MLP neurons of a small language model. Each row is named by its layer, matrix (up: input weights) and neuron, and shows model dimensions 336-527. Each number is 128 + 32 x the weight over its row's rms, rounded and kept within 0 to 255. Numbers have three digits each.
After each neuron's rows, "fires on" lists the tokens most often at its 100 highest values on Wikipedia text that the model never trained on.

L2.up385:124105176121137191119073130120127045116122151136180131156086162067118114162161072148135148162122122075135134141151204143166126122099163152143109137123108095141114073240129163104171158138093135093148130089101127120118107201103106090127184112160154085204137091141204117102151147141128163132118065187127150128130134182144144158097132148107159079128110141088146094138155145143124120128139134138148118178104139088100101123091079069144114104136155114150115146135146128063107143093151123183135119108091155128073136152103093185143066100122113139117095194114123089137096141125144150106
fires on: "\n", ",", " |\n", " cl", ";"

L2.up1704:126113134109153199174112147129119153158163115115107112130119092193113117103132095144136145081142108115074130126161119160173084094155094111140112116179094076089048158106130108194152175125157153180144154110164158172091115169121081141108107140041095082099116173184162112130154152093120124107129128212127134085138116105110125099123167126111086147151110128094110143171135103193083132153133127160136138128153121136118130212185089139120130137110096087083059147171095099157140141073074139152135083150085103123128137109164129152180127143105123131207135101094122129143213168097148102120
fires on: "ov", " was", "am", " were", " hum", " Gram"

L2.up1847:183165149121057144135234089090118139121118042133072122105109083101161115128112142113145084105154124171059091115132157160107117112155108164132158180124182126173156149089148159130149136143105159142093107142116151145086149146093133146131098162133105107131133128117153114096114101133100153095139148129115162078131189152130138123142099147144191049113133117162138153098172088132142114123145111107174146160094081104166097154149124105161094099180124107175113182086168081119098162154129070239150135121115070152128116171099101152107048131173127100191142155147111154146138068127099180137
fires on: " |\n\n", ":", " |", "5", "2", "3"

L2.up1157:087122169156128087031132147135085079063205180147049140100135206149183111113128150147142167127133188195096153135141193102173110166098144157110078112123100100153130120182125130145100092107143156154109148094093123134118098120147133145125126143101164128120102101157121092151123141128170150111078124104158165110183170093171117112120097118094121112121162157099118128068139137152169181104124125127127093153205117116119122156103141150058121089129136042115173148171112162097065132115155121187148113103144155148058172135090154171157142081087145120112183177118128093160135127064098091129
fires on: ":", " best", " in", " American", " –", ","

L2.up2196:107142183141138120148085172133137151145136163120149107087098133099165116109116112144198056108126151134088106104117127123123030132107122135087107073172128108145110028166160148177169120121111149148119097140100235141086230190034125120128166179123147087175129125173132092020140161133143168104101094124105110104181135157128128132133109139125173104110154098116120134129174126163112119123086115124126130141124136092074126160110132118131100065138102151138146123126176136098093123141162113202108101052060153129083199115139090173126100125109132132140115144129133090147124144155087109106
fires on: ",", ";", " and", " how", " as"

L2.up1087:178176156163145198128081089133169132176105102163156106177132080115175098029162101128143100088153117113107169114126144162121105084095178098107056164120157118092124131102164113129140090130120116127131125094175141106191118102127098081129131164118206126182126077149127141132167124097121141129095127139104165091154131166184168129089154148182144140124127146107140129184138089125120116148114135184192108154114148126112096141166116132105098085140197121137138162114119131141181163108119124161107092147098145114095131111145108142117095050157151130094102096131070121124136141121157083142
fires on: " ", "2", " |", " I"

L2.up1758:110137156151083150063126113079137157106155162118149121141157118104101110126130126133152073156122146130098132131112158141114129157076107163152124143122156172147107124143112118097174144143089131158172137038194092183146103168119150095103133136157123078111102094123153161150091123113151134091119092101137148180111185138130100087162141166123175098143150115126186171108119090115089142119091159145162144127118171115183102175148179125165068157133138121122108139166167084156125136135143148164166180121151117131148148118144107149108120112118117138226130120179094015151104044187188147106
fires on: " used", "or", " by", " called", ":", "%"

L2.up1386:191193191050157142062126111078129141055132090114103074143090145128208090144109152127155096123145144110063161119143112120111129096135184075114102125132153097136084148194131107050137153167139161110149099022146146116101052141128128114092155131080101143105182133088121144120185098093151096133146144154129100178122136142108125112102113139117119125127156157143161155118148086171082163184141133118096085167101081151137101161158168103100127079144147147191197100141208140185080197075131117137106123144104153146119116140139100139154100192186130143113149122157190125130117154148133131070
fires on: " b", " ", "B", " B"

L2.up785:069100137141087089123098170128106104057166171122131155086111150128138111060102162166105155195102166183069157186168212109138137106122138111159100099118113168160079114178113133115104131123134148129175152120188083134086163140131149121145156118103182092203118130105151125175149138179117192126138143136138151116110156164204128109145157144124146138144169118123140137153157112137134140135107098171140104136204115079144150115099131133119073126155125115136118085120124091136080176111046123193104120099068113173090200089093103161136101117141151166086125156080136064144145143157091130119
fires on: " she", " be", " should", " will", " would", " may"

L2.up1407:133161182116104169112147128106121165093090089122157201183116102072151100147121157154202164125093104107149000097125170114117081092123097195143196108075121125115129118100137124118157153173156116124146099123118099149093113159124084087106128162116148110104171074136150130141154162165137168157150128134142125162097147154133208134090100082120090114190174165191186157097108105162087086159177111110096138150088123077113146139184113121071112072127110156158191152111148126092085097114165198134137103078147124084071112104168088147200120085119155115134145201081141129174143172142156121140
fires on: " b", " s", " p", " ob"

L2.up837:179167137087161136078097067129120069086155107121074145087107154141220125076161090183135082139145175173088143123198206170092034113151109129094117189138101128132160099122108135085090038141137113131093142114125138149131117107132146074099166169134118089111118141141160099154121136099146133065097122157135122144162123087181146117158066128113047125137189150130146125113136082157150069169151124136123103126170105098095113112125165117091190108154200146088111107114131134119170139112140096160120089111114090122135164141071119132109136108183132138111109171169101173104153108142171147154
fires on: " of", "un", " pre", " before", " On", " later"

L2.up938:167168164059125139104142132100132151068183121122108077132100132152135096143169124156143081149144152140134099108171127107140117083136121121082152113128123092104114099096113192048179133163137116099121116108093134135131037168131105155138083183127132132168163113130069089129153125074113171111126108136119129154110059120112098126133147145127131148160122110104111165104151135146156086114140153127137154118117130148137072173104068095061091081108208137113121102151117134114163159109121204176173114110139111111140146130164125133219107133177077178129192107109148107116115090153134112096
fires on: " B", " It", " it"

L2.up1587:174130131157163165106164138121142070134142124141099129134125104134139123114134148155190072181131142146134125063183113097145160104195117027191120158085162142138123166153196108102204099152154097162121123073146187174143074151111121117094112183121127100157109137116126142118170134134136142083059137214109151122125082069171149161191108141124064147168138149140124097120120172140078139119149120146108133188131094115147107139140109129124142141162119131177156044169199176133112128083126135128153109138125151126093080126160114171152150150093101090104113122170196151137154121128090147102
fires on: " ", "–", " |", "6"

L2.up1645:176150166127125152103138112142148076127165112117089149142106142131187102146085132081156108129115159148108122064116153203121113108169112096156104179090177102081134080149185156117189097197108143136082067102112155236082148135125116138118148149109105115143163204090171112124166080088131094126092149195098098052172128101128110109122112111153086080112169176106128094118129131177116128152139091083166109215115060093150089143192088106128078054177118122131135114124181185105136137167133094201123145149093146127155113108160139153092114102148141140120152187175140132113119142131121096112
fires on: " |", "–", " |\n", "9", "2"

L2.up979:124119144100126156127160097130134147194213153160183159132097105127186145081167117195120084166114130141118117087127096173147115068143067169100157154055154116162163116127153173123138122161145138169117125099117139065143105111162128117110121171116097117152071182107134204174155124133157134152073134146100112147108156079168180126073112119189098095146122153152133134191168108115116130087139200101099131169127112094127119120150113153130180120126124080144192181145169163092129140117152069129092098089135198113138071133135134166108021108199134132055109127140105114088159141183085139097
fires on: " |\n\n", " on", " /", " Australian", " as", ":"

L2.up1246:170133086113116155174170130159100066175103053086157129116137127190067109096091143134122105123131146102158132188136131081123121113168139172118131137119166134100137104145160085120152149114173177152121071096169126105191109126126146082162166121114112105128136177140149132102208109141120151165047113148116122182167104148100112149172092113078110126120133153090160061118099046153088098198124172185133117174126137126196087126152090108101118133151161123126098163105116141153117112109139217103162113120079060089083113099098133097120164177143123132139145179122166140168162097082188126121
fires on: "5", "les", " New"

L2.up1897:154152130160173139124130140155130146141138128136130144138126134146172109132107093169175068112203108156142140148144172151172114110164141080084163118202083098106091157191137087146123138153142154094142121095119096147085127157137100127121079097097122093129190092173100133084162116140120144115162096129122103138148122138118109137159144066127104112111151136129107134134223105155013147127143121127134111170120135153137047170167135096119153112167114115165132090195165117142113146131112172131116102127133077072094159153170130127123134164161121120118152116165172075129149173173158167112
fires on: " B", "b", " b", " G", " M", " "

L2.up574:210187175119151208099167149145105130088119101133103118073083108096142084119100131124171115086126134089112153131128113095136115040141159123110112094072105155100129121153132131128145073153130083109100112176131133210149100139097141160133133132138067031094134081116096105113131099187119067127054082177098163215130180078112143132139121073172117116116152104124114102204123103169155174105120143129195081169141089135208080106172187139098134100144069138107100102088148108043084152095155115151119160045105127160115160142166157144165092142140094139149135221121154130088147047120152142126
fires on: "ph", "ch", " rem", "ched", "ter", "te"

L2.up115:091150162091099114151080121144072118168123111065168050076090156114194108137095125147138110128167173170057123147177197166115112148172115168075118130103123150136148094161091177151136145133124128066112152092140128134064101131079123122132136120078103113118110142159166104092119181191142227103150152150131116157154164137165153074117106137119137181117194133116113180116122113128175157128158104210045101164132169120080123103135165088124066125146186112137132092138154115129048158116115115166139121098119112114086146177092117138134119204129167101128096193127141110180132124138175176132
fires on: " S", " Se", ":", " would", " will"

L2.up431:077114160176167154135177108101163130157175161187154174115112142060053140146161127195155128152125127119135161045133120099133107099110162098119121084131119111099068076171113070124129134138110173122149134099111215134080093152070141110158084116139116076138146103124160049074112130107116190083125095077109167132131133186152142116123128129115167165139156129133161145090122062138083137116120170147195119184095125115122146133131108028127134096179102093201097085140104145072117138123143122101156160125126171171133166152162110148153114115167092120174080120102107146106086146171134168141
fires on: ".", ";", ").", " .", "6"

L2.up2260:107135152153128127150145085101109095164140135165105171099087074121119092122104105145178100117129111135138143094150084107168077093112124088107091153124128099096132094142120081128117032159135133120121113090134130099057117083125146143131121151119093150152219170219157153102114128130133149091131103124122113184149177156159121133104153140138160107078138147097196078104182068126116137093127124153179134169126152077130114191111131102115109089156127154164118140126077139185121097084167112169122155149107115167128208143185107143119112136131116121081114145132153107095136095159116190145
fires on: ".", " .", ".m", " c", ".C", ".e"

L2.up2029:196131128107148183096098103103146130156109136130164182193070110146156110144166104191152120137163066125125129137162201191128120084196152077131076110135114048152125128110184139108159147121100153149157119130074154125107069151130115099148083075188137045169086097125117118147155106112157169070128081126092134087116139158136126134144073179121133121152140139122135113141150089127127105098129194094129168170108154088110081118118139086168142078170182116107183122134167159120136189106103140121135098161160103149052096146127129160122109103139136147126167145057093031123140103143145157159
fires on: " |", " ", "|"

L2.up1459:107188141093146148083166109107119105115098116134098124088085115147143061102156161101148100107115173114147110056134159105102107121138085108140152157106166111143159099154105169119122112127102072135100094154115184145117119144053133146087168184168100141115167155067063055152136069112113149062064147114116091175145144138131149167081106144173096139118124143196151051150092090131178150159148118134142127131160100115145123127153115168157126115182123123140078140119170121125147099137166097173158118079082062118149111113123113146133106086186141146146102140114158148106122121181096151142
fires on: "2", "3", "EX", " September", " +", ";"

L2.up359:159108128129157125153156100138125091093109163166066160129024128157107104055175156183161143108142151160115141158124158124160078148077126141071149118143096095109116123193167127135153095139113146123118147119149089166088136161110097157107176136096158048127157124137164126173133115139183228135132172144126132092149156137195110094138142145152168141119135135120126109097197115180100107133119133124189105117117117048153129160098129110162104118179137117185129052096077106098102163172140121171094096054063122205092197101135066138146096115197143138135133131150115118148156113137114098118
fires on: " and", ",", " when", " (", "\",", " but"

L2.up2056:161174158126123186135099064136102132192114021148139104159132145102172089172137131132176137164121132090153099156140202117137154111168137147133129126153122132117165135105119139124207085137117103147109098201117173158088168135087098134138135123129127112108150142147143100103182109144130125125041048154131130134135181140142130146157153126155073134145158218155149115155149089115105157124169151153088133196180134141138091107099136162101155078129172096109068150114116111150108134094144160129118098147080105071133142174107106132165124103213132119115113155108154128129162101087068191131
fires on: "0", "2", "|", "5", "1"

L2.up633:190195113097154161184130095139145128185118053131133177108116096126152120168096072148127110215119098138136079127122097179125122059217122170129169156133168105114097128152126120199144149138136115092082109170144147135122206128105121088118134137124114091154103132204147159161098106129144069116113130208092149117123136093137156056123060119091132120130126159171185125184088100122106150103148143108094130156122109112114115220142146147126105134095102134156120132156099159127093143145173143130104106105156134184204095138133135132207107118081140113104157139072122089098129144118103130132
fires on: "-", " (", "[", ":", " www", "ed"

L2.up298:143100134113092114111159147141122118112131145099106086075098098123131068165156153190164076165155195100152087105177135154169085118150131110145129120103134076189090160117131152101129105121175141150126139050105157138150108109169173129150115170116151129160114097125167144166168122112144124076117100108136160108111126077225155153133193175065145124169126144086133121103136119113136077147126117125135081152158113103152108168084086169112090151102163143184143093175140181072126123081136144138139113143115126128077111117104090138183088155120152112165113109110136143154106142139129124137
fires on: "\n", " |", " as", " to", " "

L2.up1026:091111160159046093021091134107102119130169126138129092141136164126141085109178123103180117151124153171152113109114115161176174133150111127093147144141121163125188144152100186069174097132134099113131137090122115098130112126105120129120082177137200151168126173116126123162110105170182108073104151146131109109102115134203151099079110132045157116151153143091073074137093142117140155123111107128119123124138132098119140143118147097171108113137129067104102125170154142133086107108096133158126132093135114120139091082163087198170133167150125139137186179187140120124133113136135128085
fires on: " the", "'s", ":", " ;", ",", " |"